{
  "n_layer": 14,
  "d_model": 224,
  "n_head": 7,
  "d_mlp": 896,
  "vocab_size": 1024,
  "activation": "gelu",
  "norm_place": "pre",
  "norm_eps": 1e-05,
  "rope_base": 10000.0,
  "attn_scale": 0.382,
  "lr": 0.0251,
  "lr_head": 0.00705,
  "decay_fraction": 0.699,
  "final_lr_fraction": 0.05
}
MLP neurons of a small language model. Each row is named by its layer, matrix (down: output weights) and neuron, and shows model dimensions 16-111. Each number is 50 + 10 x the weight over its row's rms, rounded and kept within 0 to 99.
After each neuron's rows, "fires before" lists the tokens most often just after its 100 highest values on Wikipedia text that the model never trained on.

L2.down816:61 65 44 54 56 35 60 65 55 58 63 42 59 62 59 46 48 40 59 62 64 47 30 64 27 45 54 52 60 54 45 47 52 66 40 52 50 37 37 48 61 51 39 47 59 47 43 51 66 47 49 43 58 37 52 45 39 39 52 65 41 35 45 30 51 58 41 72 58 58 57 49 58 49 52 72 58 48 54 55 42 47 49 59 49 40 42 50 42 34 54 47 43 40 53 40
fires before: "so", "|---|---", "l", "ter", "ts", "b"

L3.down173:35 50 50 39 41 59 44 63 63 53 43 31 29 36 49 66 41 50 49 61 37 44 42 50 50 63 44 52 61 51 41 47 47 54 57 67 58 44 56 44 49 50 51 52 70 57 48 48 74 36 37 34 65 29 43 63 41 41 67 61 63 35 43 49 61 67 56 41 43 47 64 54 59 58 49 52 64 54 60 47 43 63 57 55 38 47 58 41 48 52 52 57 50 55 52 51
fires before: "ation", "a", "n", "ed", "ue", "g"

L9.down816:50 36 56 59 59 42 48 51 54 51 58 41 32 71 38 42 58 49 51 64 50 42 47 44 54 41 66 64 55 36 37 47 43 54 33 33 66 46 57 35 56 52 61 44 43 35 55 36 68 40 55 50 46 54 60 45 38 56 54 59 40 47 56 33 62 48 59 44 50 60 56 56 49 58 37 32 50 44 45 49 24 42 59 45 41 52 44 46 49 63 45 66 44 50 48 53
fires before: "n", "op", "or", "u", "m"

L3.down505:54 61 42 62 38 34 55 59 50 46 81 55 64 34 36 57 60 52 54 63 44 56 45 58 49 46 30 58 43 32 53 53 46 56 42 60 37 45 57 41 60 59 41 58 55 57 50 48 54 48 39 52 53 53 59 48 57 50 51 42 69 64 50 39 35 40 61 31 64 56 44 67 52 42 42 54 41 37 50 56 65 57 33 49 54 29 46 47 55 57 49 47 66 63 50 39
fires before: " ", " |"

L9.down666:49 66 63 43 50 55 57 48 73 19 82 55 47 50 56 54 72 54 53 52 52 48 47 53 26 52 49 74 59 59 54 39 59 38 34 60 56 42 44 44 63 51 49 68 36 49 45 41 56 58 55 37 46 33 35 58 43 50 47 40 43 36 50 55 36 72 49 40 61 54 52 40 51 48 51 49 48 33 64 54 47 44 38 56 59 39 48 37 55 65 51 35 60 57 60 51
fires before: "\n", "==", "I", " He", " The"

L11.down634:50 54 33 54 44 60 57 60 35 55 57 40 72 60 68 51 42 41 46 35 43 41 37 53 41 49 40 42 46 43 47 51 39 48 60 64 64 53 43 57 51 55 51 38 52 42 61 34 43 67 73 38 45 38 30 51 59 59 39 60 39 65 38 35 54 50 44 49 50 60 58 37 33 42 51 45 57 46 50 46 76 64 40 59 30 52 53 43 46 53 67 53 72 43 38 57
fires before: "s", " of", "ic", "ly", "ed"

L11.down698:60 52 53 44 39 46 57 81 70 58 32 51 50 64 54 42 49 53 58 35 23 42 38 62 41 50 42 46 31 48 41 54 57 56 39 58 48 39 56 39 56 66 46 45 65 51 57 39 56 54 48 62 46 55 42 37 61 50 42 56 57 44 48 38 66 59 47 48 52 59 31 44 45 65 66 43 63 49 50 32 40 50 72 63 60 38 41 67 54 38 45 49 52 54 38 45
fires before: "or", "l", "ant", "er", "le"

L5.down139:56 48 43 56 58 58 47 55 35 46 53 59 43 34 53 20 52 48 44 38 57 34 68 61 37 56 52 65 59 47 60 36 51 25 41 64 45 37 47 51 57 66 52 50 50 50 66 50 54 50 58 36 58 37 37 37 33 76 41 35 47 28 53 56 38 57 43 56 49 45 58 45 37 53 62 57 37 44 49 53 68 37 45 41 46 42 43 37 44 47 63 38 44 52 52 63
fires before: "\n", " ", " A", " N", " L", " S"

L10.down108:60 47 55 61 79 69 65 58 52 32 49 50 37 54 54 55 66 45 42 32 54 58 50 46 40 45 44 51 68 53 54 43 50 83 49 41 45 46 49 45 55 66 46 48 60 44 49 58 47 64 46 44 50 47 61 48 54 36 45 44 62 51 47 50 56 52 60 45 39 35 38 75 46 53 58 53 50 48 65 34 54 43 35 50 56 47 55 49 57 33 62 68 59 48 56 58
fires before: "0", "1", "2", "ver", "g", "3"

L11.down45:60 69 62 34 38 30 62 66 51 48 60 46 47 47 40 51 44 52 54 54 60 43 51 55 44 52 34 44 57 56 27 38 37 57 50 63 35 60 51 30 48 43 58 57 63 50 66 37 61 43 60 36 61 46 47 40 49 44 32 68 42 52 49 46 70 51 36 53 54 73 66 39 50 53 40 66 32 45 46 57 37 36 36 60 52 57 64 54 38 53 44 47 47 59 55 57
fires before: "t", "ter", "ts"

L5.down41:42 48 48 53 64 35 55 60 39 38 39 44 39 50 55 76 51 46 55 52 47 29 30 50 55 56 38 54 40 59 59 41 53 49 41 40 45 58 57 41 47 57 34 69 60 65 44 37 50 61 49 50 45 47 46 70 38 41 54 50 54 33 56 39 59 65 50 61 50 51 66 42 70 50 43 43 52 49 35 59 62 56 53 67 40 40 46 40 55 47 62 42 53 57 44 60
fires before: "o", "ation", "r", "ro", "ed"

L5.down349:45 66 67 50 39 50 33 50 43 51 38 62 48 57 59 65 38 42 62 46 50 49 56 65 48 42 27 43 52 52 68 40 55 36 53 45 56 71 43 37 45 47 36 56 63 42 39 46 55 48 71 44 38 39 64 44 54 47 49 33 63 56 52 40 44 55 51 51 45 61 54 44 43 65 57 60 41 67 81 33 50 34 51 52 47 48 42 41 61 62 58 60 62 60 44 61
fires before: "g", "ag", "y", "u", "e"

L10.down141:43 37 31 58 57 62 33 52 47 42 62 53 50 43 48 59 34 54 61 71 46 55 62 32 42 45 57 29 40 63 52 51 37 45 41 50 50 51 49 39 69 43 59 49 55 48 63 64 37 52 39 51 45 46 67 48 46 50 36 54 59 49 67 62 49 55 62 50 46 55 56 41 56 46 35 49 40 58 61 43 54 44 48 46 51 37 65 45 76 54 55 50 57 64 51 72
fires before: "e", " the", " ", "ly", " a"

L11.down256:67 58 54 56 46 58 65 64 60 46 46 45 46 48 69 49 61 32 56 52 48 43 43 42 62 31 40 69 57 65 49 42 54 34 54 37 37 33 46 50 55 45 46 56 31 34 50 52 62 42 45 43 48 38 60 54 53 52 53 33 57 57 44 35 67 41 69 51 35 41 57 36 56 48 54 53 62 45 53 51 48 37 53 69 35 38 57 32 49 34 56 53 38 59 44 64
fires before: "ia", "ary", "in", "ic", "ine", "ig"

L9.down883:61 41 51 62 56 47 53 55 34 65 54 60 45 33 54 46 55 44 50 40 62 52 32 48 38 54 16 47 61 34 57 45 63 55 63 45 46 58 59 60 50 50 44 41 41 50 53 49 48 64 44 56 51 65 48 55 49 47 45 46 57 40 49 45 45 55 42 68 53 44 41 73 26 44 53 48 60 47 37 67 53 58 58 53 54 45 55 41 42 41 66 62 39 49 59 46
fires before: "ed", "ing", "s", "re", "el", "al"

L11.down304:37 52 49 55 43 49 52 67 63 63 52 69 67 45 34 44 50 46 50 58 39 45 52 52 35 59 41 57 46 52 51 73 50 48 69 55 47 46 48 47 53 45 36 43 65 41 60 43 60 41 69 48 49 50 53 65 48 22 52 60 50 37 35 50 44 45 49 64 63 50 44 44 44 48 38 61 27 69 32 63 63 58 52 62 68 49 62 58 62 37 54 42 64 49 49 40
fires before: "b", "e", "es", "n", "l", "t"

L10.down769:63 45 66 45 52 41 33 69 40 45 53 37 38 58 42 42 57 35 56 51 31 54 42 48 49 66 49 40 53 45 43 50 44 42 50 55 50 43 57 36 45 74 68 42 29 48 53 40 52 63 36 36 51 58 63 37 45 55 39 57 29 40 51 23 56 44 55 41 62 59 51 43 49 66 56 58 54 35 44 38 42 47 76 42 56 46 66 57 55 38 45 49 43 55 55 49
fires before: "or", "e", "an"

L11.down349:60 42 49 44 58 49 48 46 37 26 59 37 54 39 60 38 54 55 47 48 64 46 47 48 55 52 49 77 41 59 50 36 78 35 46 62 66 52 43 50 39 42 29 62 67 48 47 58 53 57 62 45 53 58 41 43 54 65 61 35 57 57 64 48 31 43 43 42 53 38 52 47 58 46 58 51 51 57 56 46 46 46 51 47 54 58 32 38 44 51 45 44 64 45 58 58
fires before: ":", " |", "==", " ", "\n", " of"

L5.down425:62 64 38 22 44 33 42 55 53 57 48 49 55 60 51 29 46 41 53 54 62 43 41 50 46 41 53 67 61 26 54 45 52 46 44 64 49 42 39 57 49 51 41 56 58 53 46 40 44 56 42 54 50 48 63 55 55 55 43 43 45 40 42 42 44 65 37 64 49 62 55 24 59 44 52 51 46 46 56 61 71 57 46 45 63 52 47 49 41 63 60 39 54 63 48 53
fires before: "ish", "l", "ic", "ter", "and", "i"

L3.down750:66 66 43 45 45 44 60 43 60 44 42 46 59 49 45 69 53 60 50 53 41 55 48 69 49 45 35 41 48 38 65 51 45 44 45 47 41 44 32 35 45 55 43 52 32 32 50 50 56 39 27 47 58 31 44 41 58 50 62 54 65 62 60 42 46 73 54 38 59 57 46 49 40 50 55 58 51 50 44 60 60 35 27 53 58 39 52 36 59 53 60 58 79 56 58 70
fires before: " ", "ary"

L6.down844:41 53 52 74 52 37 46 46 50 65 38 62 49 38 46 61 50 62 61 43 67 47 63 56 58 50 57 45 49 49 56 66 33 42 32 65 58 53 53 51 47 46 40 53 48 43 53 40 41 55 70 54 46 55 53 51 51 41 46 34 43 57 36 29 41 54 43 53 39 59 50 51 49 58 58 59 53 68 40 38 47 42 54 48 51 46 58 46 46 49 58 33 48 48 26 42
fires before: "d", "9", "ed", "ing", "t", "is"

L3.down722:51 75 40 54 56 48 51 56 58 49 41 36 70 52 48 47 44 48 70 43 54 82 50 60 31 43 32 48 41 67 46 37 46 39 38 65 53 64 45 39 61 55 50 43 44 43 43 58 49 46 71 57 50 61 45 30 49 42 59 39 60 57 59 45 41 59 52 34 47 71 60 49 57 52 68 56 46 55 43 65 28 54 50 39 46 49 50 37 63 45 50 54 38 43 54 46
fires before: " ", "e", " the", " a", " J"

L2.down190:48 50 54 54 53 49 59 46 52 59 44 48 47 39 37 55 71 52 50 49 56 42 57 57 55 64 45 33 56 56 54 44 29 29 35 53 40 82 36 38 76 54 22 61 46 49 48 48 69 53 54 61 47 57 33 53 52 69 41 40 64 49 30 53 42 55 58 69 46 54 61 39 51 54 62 56 53 48 55 65 63 45 43 34 46 60 35 41 41 47 41 70 58 47 57 52
fires before: "e", "am", "t", "ad", "ast"

L2.down563:50 44 48 51 62 41 46 50 49 52 49 59 47 39 64 53 47 45 50 37 49 51 28 61 53 52 38 42 59 43 66 49 73 42 34 59 62 49 44 41 51 44 39 49 52 67 48 57 48 43 58 58 42 56 42 27 58 62 49 39 59 48 29 50 55 60 52 69 46 52 52 52 54 66 49 59 49 33 43 61 60 35 52 60 57 34 52 59 59 54 39 39 59 62 40 53
fires before: "1", "2", "im"

L9.down405:46 66 37 35 70 46 43 55 42 71 31 45 58 56 46 58 39 51 56 42 47 46 51 41 27 41 44 53 53 41 55 52 45 44 54 58 52 44 59 38 53 42 58 48 47 51 59 48 59 60 67 49 45 67 57 51 53 43 49 50 40 47 52 35 49 43 51 36 75 52 44 64 37 60 60 70 51 37 39 52 56 51 73 49 35 46 62 48 49 42 54 50 30 69 38 76
fires before: "ed", "ing", "s", "er", "or"

L9.down51:52 39 51 28 51 63 31 47 47 38 51 47 40 49 57 51 33 66 40 51 56 40 45 58 56 60 56 48 51 49 66 41 55 56 48 60 70 43 47 37 59 33 73 57 40 58 58 56 53 66 70 62 27 35 43 45 56 52 30 43 57 50 55 45 27 56 47 44 52 70 28 46 65 46 51 52 56 47 52 50 40 45 43 50 46 62 55 58 54 58 38 61 56 35 53 50
fires before: "e", "ce", "op", "ri", "is"

L10.down372:35 40 51 54 37 65 52 69 60 57 36 59 71 55 48 41 67 50 47 41 37 44 43 65 42 61 47 49 40 48 36 44 58 39 51 58 48 61 62 44 50 53 47 45 43 55 55 47 50 43 58 62 45 44 45 69 56 42 38 50 46 51 63 61 50 42 56 48 49 35 62 49 30 44 61 44 59 60 44 52 53 52 52 51 61 41 70 27 47 56 42 39 41 52 56 60
fires before: "ov", "ation", "ew", "or", "ic"

L3.down27:55 52 56 52 52 48 65 59 44 43 43 40 52 45 46 61 48 53 60 37 62 68 45 30 36 48 47 55 46 63 32 52 55 50 39 49 40 56 57 48 51 46 59 48 45 49 45 55 39 53 43 48 54 44 27 50 55 58 56 53 59 52 46 41 39 69 48 45 52 76 35 54 66 55 52 44 60 51 58 65 54 61 41 51 55 50 66 56 50 52 56 54 56 60 41 42
fires before: " ", " K", " U", " J", " S"

L5.down309:56 58 54 49 40 44 45 57 58 44 45 50 39 15 53 56 31 49 62 59 51 51 47 39 30 62 36 42 47 36 51 44 53 32 49 53 54 59 44 38 51 62 51 53 57 46 52 60 39 63 57 47 51 43 69 38 58 52 52 33 46 67 48 38 46 46 44 49 79 50 52 65 40 50 66 61 35 31 47 32 53 43 45 46 39 53 51 51 44 41 50 45 37 54 33 45
fires before: "al", "ard", "ed", "es"

L5.down363:42 50 42 47 43 32 43 54 37 42 59 38 47 41 61 71 22 50 40 65 52 32 56 42 55 53 44 47 45 48 42 47 47 47 51 51 44 63 49 64 44 56 42 40 69 62 41 50 54 45 57 45 52 34 32 60 75 74 72 53 55 45 56 34 43 55 50 57 56 38 61 46 53 78 38 67 45 66 41 60 43 47 45 58 30 55 45 53 71 59 53 48 63 54 46 51
fires before: "o", "ear", "ed", "ro", "ion"

L6.down532:58 45 46 47 36 47 35 51 53 37 41 49 55 63 30 45 40 31 77 44 62 37 42 57 56 57 34 45 45 60 67 39 54 45 33 53 55 49 46 42 68 54 51 48 46 39 60 35 60 43 53 61 33 50 63 56 47 43 62 65 56 49 33 17 44 55 49 60 59 67 48 42 49 44 59 52 62 47 48 56 56 54 43 72 44 36 44 59 41 49 65 51 60 40 40 34
fires before: "d", "n", "ed", "t", "ing"

L2.down264:35 52 59 52 53 48 64 53 59 49 47 39 58 46 32 39 52 61 44 52 41 50 49 45 60 73 47 54 49 49 57 59 51 56 55 64 63 48 48 40 55 53 51 44 59 39 36 34 54 80 56 63 47 59 54 68 38 65 51 51 37 50 43 48 67 56 39 50 38 57 56 59 49 65 39 53 56 50 54 57 38 48 69 35 31 41 71 46 51 54 49 41 32 42 61 51
fires before: "ic", "s"

L3.down171:40 41 34 48 48 44 47 54 40 38 49 47 47 39 64 41 46 20 50 59 48 54 67 70 33 49 38 42 54 40 43 35 44 40 41 45 43 60 52 58 53 47 45 42 37 41 50 38 29 60 64 48 45 55 42 63 49 58 45 53 56 49 41 48 50 51 29 46 66 59 44 57 36 55 51 40 61 57 44 49 56 58 49 57 63 49 53 39 55 34 55 45 44 67 60 39
fires before: "re", "a", "ed", "w", "p", "f"

L3.down550:47 32 39 53 48 53 67 54 63 53 42 52 59 38 44 46 63 38 57 54 45 50 66 43 45 59 62 36 31 46 58 53 54 44 69 56 44 48 42 60 63 55 37 45 55 73 60 50 54 49 49 54 48 38 36 37 53 47 78 45 64 46 50 43 59 55 57 46 71 53 64 63 51 53 50 47 51 41 58 60 59 34 39 29 68 44 41 50 36 52 45 40 53 57 46 46
fires before: "er", "==", "ay", ":", "."

L3.down218:46 52 67 39 52 48 36 43 67 48 26 42 42 49 45 46 56 67 44 50 46 58 60 54 63 48 50 43 37 38 37 54 62 40 48 36 44 65 53 34 51 60 48 49 53 58 40 41 54 41 52 50 36 48 53 61 71 63 43 63 55 56 39 47 44 53 77 69 50 55 44 60 60 60 55 55 50 45 51 47 64 56 37 47 38 47 36 53 35 52 44 50 51 59 47 53
fires before: "ch", "t", "ad", "ro", "il", "ff"

L2.down480:49 48 37 46 47 52 56 47 45 51 57 52 51 63 41 44 40 59 52 60 41 50 62 70 60 59 58 41 42 39 64 57 58 43 59 54 52 53 46 48 64 60 42 45 47 50 45 47 60 52 55 56 53 47 50 49 54 46 50 58 22 48 50 66 57 56 68 55 38 44 46 62 45 59 47 73 55 52 34 58 33 67 59 54 55 36 51 57 51 36 53 24 41 41 48 48
fires before: "en", "w", "er", "iv", "t", "v"

L9.down538:56 48 55 54 44 41 49 48 37 66 45 45 40 42 64 38 55 39 54 58 41 46 48 60 19 48 57 41 55 62 41 41 45 58 37 45 57 46 43 40 46 61 49 53 64 40 62 56 32 34 61 70 42 37 37 63 49 45 47 57 55 49 37 29 63 45 37 44 62 46 51 31 41 61 35 61 46 29 48 37 53 53 62 44 39 44 59 46 56 48 52 47 71 42 47 52
fires before: "er", "as", "m", "ber", " to"

L10.down566:64 46 36 48 49 45 40 44 49 39 46 34 56 49 48 61 41 54 51 62 40 68 60 56 51 41 43 45 52 56 42 34 63 47 40 50 45 51 58 38 36 47 65 53 62 55 51 54 51 45 40 47 65 49 56 65 43 43 69 46 61 59 56 36 54 49 72 43 44 68 60 44 48 47 55 50 51 46 35 53 65 41 31 56 53 49 46 47 68 54 77 61 52 44 46 47
fires before: " ", " t"

L6.down436:44 31 48 44 57 45 29 50 54 50 34 35 49 38 46 56 42 36 50 43 56 55 58 58 34 38 51 44 73 57 45 52 56 59 44 46 61 46 33 47 56 68 50 57 53 28 46 33 50 55 80 52 40 62 59 40 58 54 60 48 45 46 54 24 57 45 60 62 59 62 56 52 56 43 54 61 56 49 52 48 47 47 53 56 41 59 59 46 46 54 47 64 59 44 47 38
fires before: "ed", " the", "ing"

L6.down515:62 54 31 52 45 23 56 54 63 41 68 39 53 47 39 52 36 72 50 51 45 66 58 42 56 63 46 43 48 56 56 69 42 53 30 50 54 55 47 46 63 40 50 56 39 63 65 36 64 40 65 53 60 41 69 39 44 66 53 38 57 51 56 65 33 50 39 38 49 46 58 53 37 54 40 50 50 47 61 43 57 37 42 54 51 52 58 48 65 43 58 25 50 40 39 63
fires before: " ", " the", "e", " his"

L3.down431:46 43 44 52 42 31 47 47 47 59 50 43 43 41 37 53 31 70 60 36 54 34 56 56 44 67 43 53 58 56 40 56 43 51 45 67 49 42 61 61 50 54 60 53 54 55 41 28 51 68 68 51 42 48 63 58 75 66 56 43 40 51 50 45 46 64 47 49 46 60 28 60 45 40 60 52 49 53 43 26 65 59 43 54 51 39 51 45 43 38 46 51 60 46 41 34
fires before: "st", "t", "an"

L3.down805:75 33 29 70 62 60 46 58 46 59 49 51 50 48 49 38 46 49 48 55 62 51 60 56 52 46 56 65 41 41 67 40 50 23 55 69 56 40 40 54 43 55 50 51 59 48 54 47 54 63 55 40 52 50 28 44 56 68 49 50 65 58 58 59 43 50 41 52 39 45 46 40 52 48 57 61 50 53 71 64 51 41 28 38 47 47 33 49 50 52 51 54 63 53 48 47
fires before: "\n", " |", ":"

L6.down148:48 47 52 34 55 39 44 42 48 44 39 53 31 34 59 51 51 33 59 54 54 45 57 66 68 73 73 59 58 41 63 56 25 50 44 50 47 51 45 37 66 34 54 72 43 34 33 47 51 61 65 50 45 42 51 40 50 37 58 68 65 52 49 55 42 54 39 41 41 52 40 37 45 68 45 43 51 62 45 55 45 47 50 48 45 51 52 66 58 38 46 49 46 48 59 33
fires before: "d", "s", "p", "it", "t", "ed"

L11.down81:55 50 50 44 56 53 38 38 58 63 63 60 52 49 51 76 49 48 40 34 41 40 39 37 52 27 45 47 58 59 40 40 66 46 42 57 44 42 55 43 53 54 48 52 40 45 43 60 44 43 55 47 67 69 47 45 51 60 57 41 57 49 38 60 52 40 47 56 39 53 59 41 50 71 50 40 43 59 53 67 51 52 59 48 48 42 26 54 34 68 69 41 39 67 59 57
fires before: "1", "j", "en", "her", "2", "up"

L6.down412:63 47 27 39 44 53 49 45 40 45 53 65 49 49 63 55 42 29 53 48 44 68 54 73 52 41 46 59 52 70 53 44 71 52 49 52 16 50 54 36 48 49 55 51 58 63 49 46 55 43 56 52 28 49 56 50 46 51 45 37 44 58 44 44 60 44 47 54 57 50 52 59 62 55 31 38 78 62 37 54 59 55 51 44 40 50 49 46 45 51 37 38 40 47 56 59
fires before: "il", "ear", "l", "p", "le", "ut"

L10.down290:28 44 50 47 39 46 73 57 59 50 58 48 61 46 36 68 36 63 43 53 40 46 49 64 40 69 55 50 52 51 32 69 47 47 73 60 61 60 35 53 55 57 47 40 51 53 44 43 47 65 61 48 46 50 26 47 44 49 47 43 45 33 73 49 44 60 52 42 38 40 62 45 41 56 54 61 60 47 54 62 49 59 59 56 60 43 51 58 44 68 48 48 45 64 71 38
fires before: "ic", "en"

L5.down343:46 60 55 60 62 63 61 50 51 55 47 62 47 56 31 39 51 58 42 54 68 50 37 47 59 53 54 61 60 40 55 55 66 49 34 52 61 50 48 59 57 46 33 56 40 60 61 48 55 76 40 54 41 38 30 54 62 56 52 61 39 53 29 40 43 52 54 44 60 38 69 58 40 54 52 39 46 35 37 42 53 62 45 61 59 44 67 47 38 45 37 44 48 70 47 40
fires before: "c", "er", "ig", "i", "r", "l"

L3.down468:69 41 64 43 61 39 62 44 55 55 49 63 40 49 41 48 47 27 47 41 47 63 55 51 41 50 37 55 40 59 29 38 50 45 56 50 45 47 41 54 46 44 57 52 54 48 50 52 62 59 55 47 32 61 53 49 48 65 40 65 37 54 59 45 47 51 43 43 57 50 47 46 41 64 34 29 75 50 54 57 60 42 65 55 65 62 49 58 61 62 67 68 55 36 31 33
fires before: " he", " the", " as", " for", " it"

L9.down399:57 56 44 47 47 35 47 30 50 47 30 43 55 38 58 57 48 52 49 53 55 70 49 51 69 43 40 61 70 43 70 50 51 53 53 37 57 54 43 42 44 55 55 45 49 46 56 46 47 66 71 35 52 45 59 62 64 47 56 36 61 64 36 39 61 58 55 43 48 52 35 56 48 66 51 45 49 60 53 39 58 44 50 48 56 40 54 57 48 28 56 55 60 44 54 38
fires before: "e", "y", "0", "ial", "1", "9"

L5.down538:42 48 45 54 66 58 33 40 46 38 63 52 61 48 44 49 53 55 37 68 49 38 53 59 44 41 36 51 62 52 53 47 53 32 45 72 54 34 44 50 40 59 53 60 49 55 47 32 53 63 52 59 56 53 11 58 44 66 49 40 48 45 59 54 59 53 38 45 62 62 51 40 55 40 59 49 37 49 34 56 50 40 54 60 52 46 34 46 41 49 46 51 49 54 54 57
fires before: " ", "ort", "\n", "1", "ly", "0"

L11.down160:56 57 54 54 50 50 50 62 59 26 48 44 49 48 50 41 59 43 58 63 37 47 47 65 50 50 54 37 40 44 58 58 63 36 56 48 54 48 62 58 43 58 39 49 57 53 34 43 55 47 57 39 35 65 60 52 64 35 44 58 48 55 37 42 43 38 69 44 43 65 42 50 37 51 66 61 47 54 61 44 52 59 52 45 70 30 36 38 47 50 38 39 46 50 39 44
fires before: "ur", "e", "in", "ber", "s", "er"

L3.down390:52 38 37 47 55 48 62 40 37 46 47 56 43 44 56 40 54 62 55 39 60 37 64 59 65 56 58 42 55 45 38 29 48 41 51 55 26 52 51 49 70 31 44 57 36 50 34 34 53 58 52 54 40 50 49 45 59 66 42 57 73 66 57 52 31 32 50 43 37 63 48 52 44 61 39 52 51 55 44 52 60 46 48 44 67 52 54 56 53 68 55 55 36 56 47 38
fires before: "d", "s", "f", "e", "j"

L6.down795:57 47 43 43 44 63 54 62 37 53 32 64 50 56 58 35 43 66 50 27 54 35 59 57 57 63 48 57 53 47 48 43 57 52 54 53 37 67 40 35 54 48 54 46 50 50 49 54 59 53 54 48 62 45 35 49 55 54 56 77 53 52 46 54 53 48 50 61 41 51 59 57 27 56 42 27 67 47 55 60 58 69 57 43 62 28 68 43 46 58 41 36 70 53 42 54
fires before: "i", "ow", "am", "-", "er"

L9.down571:54 51 52 67 59 42 55 33 39 59 62 48 56 48 57 40 52 45 45 57 63 42 60 54 42 42 49 45 49 47 59 51 48 46 73 36 64 35 44 65 46 36 21 47 50 58 48 43 63 45 46 55 55 49 33 27 48 33 50 46 48 44 36 50 55 67 42 40 42 60 75 49 51 50 52 53 36 30 54 44 52 36 44 60 53 34 52 71 48 35 60 47 48 49 52 53
fires before: "ber", "ce", "y", "ay", "c", "er"

L10.down503:42 44 45 66 56 55 58 33 58 51 60 52 60 33 40 48 75 41 43 43 43 34 36 43 52 45 64 37 47 55 45 36 46 57 65 54 53 51 46 45 40 67 32 34 57 34 52 44 38 42 50 50 51 73 42 43 74 57 50 37 55 52 44 56 53 49 50 42 54 44 74 44 54 55 42 53 49 61 62 38 54 48 53 34 55 27 59 49 59 49 38 53 55 47 51 38
fires before: " of", ":", "h", " in", "==", " "

L3.down257:45 50 64 55 65 37 52 65 59 50 51 42 51 58 36 63 52 43 73 26 53 36 45 58 32 44 68 42 60 52 44 60 54 39 41 41 47 50 45 39 64 63 61 40 49 51 35 53 40 58 61 58 27 52 66 46 56 59 50 52 42 63 45 51 52 52 47 50 57 53 33 62 45 55 61 39 51 43 63 44 54 59 48 44 51 66 37 23 51 57 33 45 39 58 41 47
fires before: "\n", "s", "d", "il", "|---|---", "in"

L10.down356:57 42 56 47 39 41 30 62 63 48 51 61 67 45 49 53 44 50 64 54 63 62 51 32 44 66 26 66 61 48 40 57 45 49 51 36 50 47 54 25 46 71 56 52 59 45 63 42 36 23 57 29 34 43 51 49 33 44 43 51 61 56 57 41 43 46 46 49 51 56 64 73 39 41 47 43 48 36 39 54 40 59 62 55 31 46 57 51 40 50 55 61 45 47 44 44
fires before: "e", "es", "ing", "ed", "ation", "8"

L9.down502:64 38 61 51 54 52 58 66 64 58 41 57 60 40 57 53 39 36 51 45 34 44 43 45 43 53 44 29 48 52 54 64 50 63 61 38 45 44 46 51 62 58 60 47 52 45 36 53 62 56 55 57 49 47 54 43 58 44 48 52 36 44 48 67 36 54 38 77 59 50 52 41 39 36 33 35 41 44 45 62 67 58 44 46 32 36 73 37 41 55 56 53 60 43 57 75
fires before: " of", "n", "ly", "b", "1"

L9.down793:54 51 63 55 34 29 39 44 62 37 46 42 44 50 51 46 62 61 47 49 52 39 31 61 32 53 52 41 48 57 50 39 42 32 60 46 68 53 55 57 50 54 52 40 41 41 51 33 67 59 59 55 53 56 63 31 46 52 41 63 40 63 42 43 45 37 41 62 50 47 53 52 30 49 52 50 48 54 61 63 69 53 54 57 57 48 60 62 65 33 49 49 26 55 43 58
fires before: "ed", "ing", "e", "es", "s"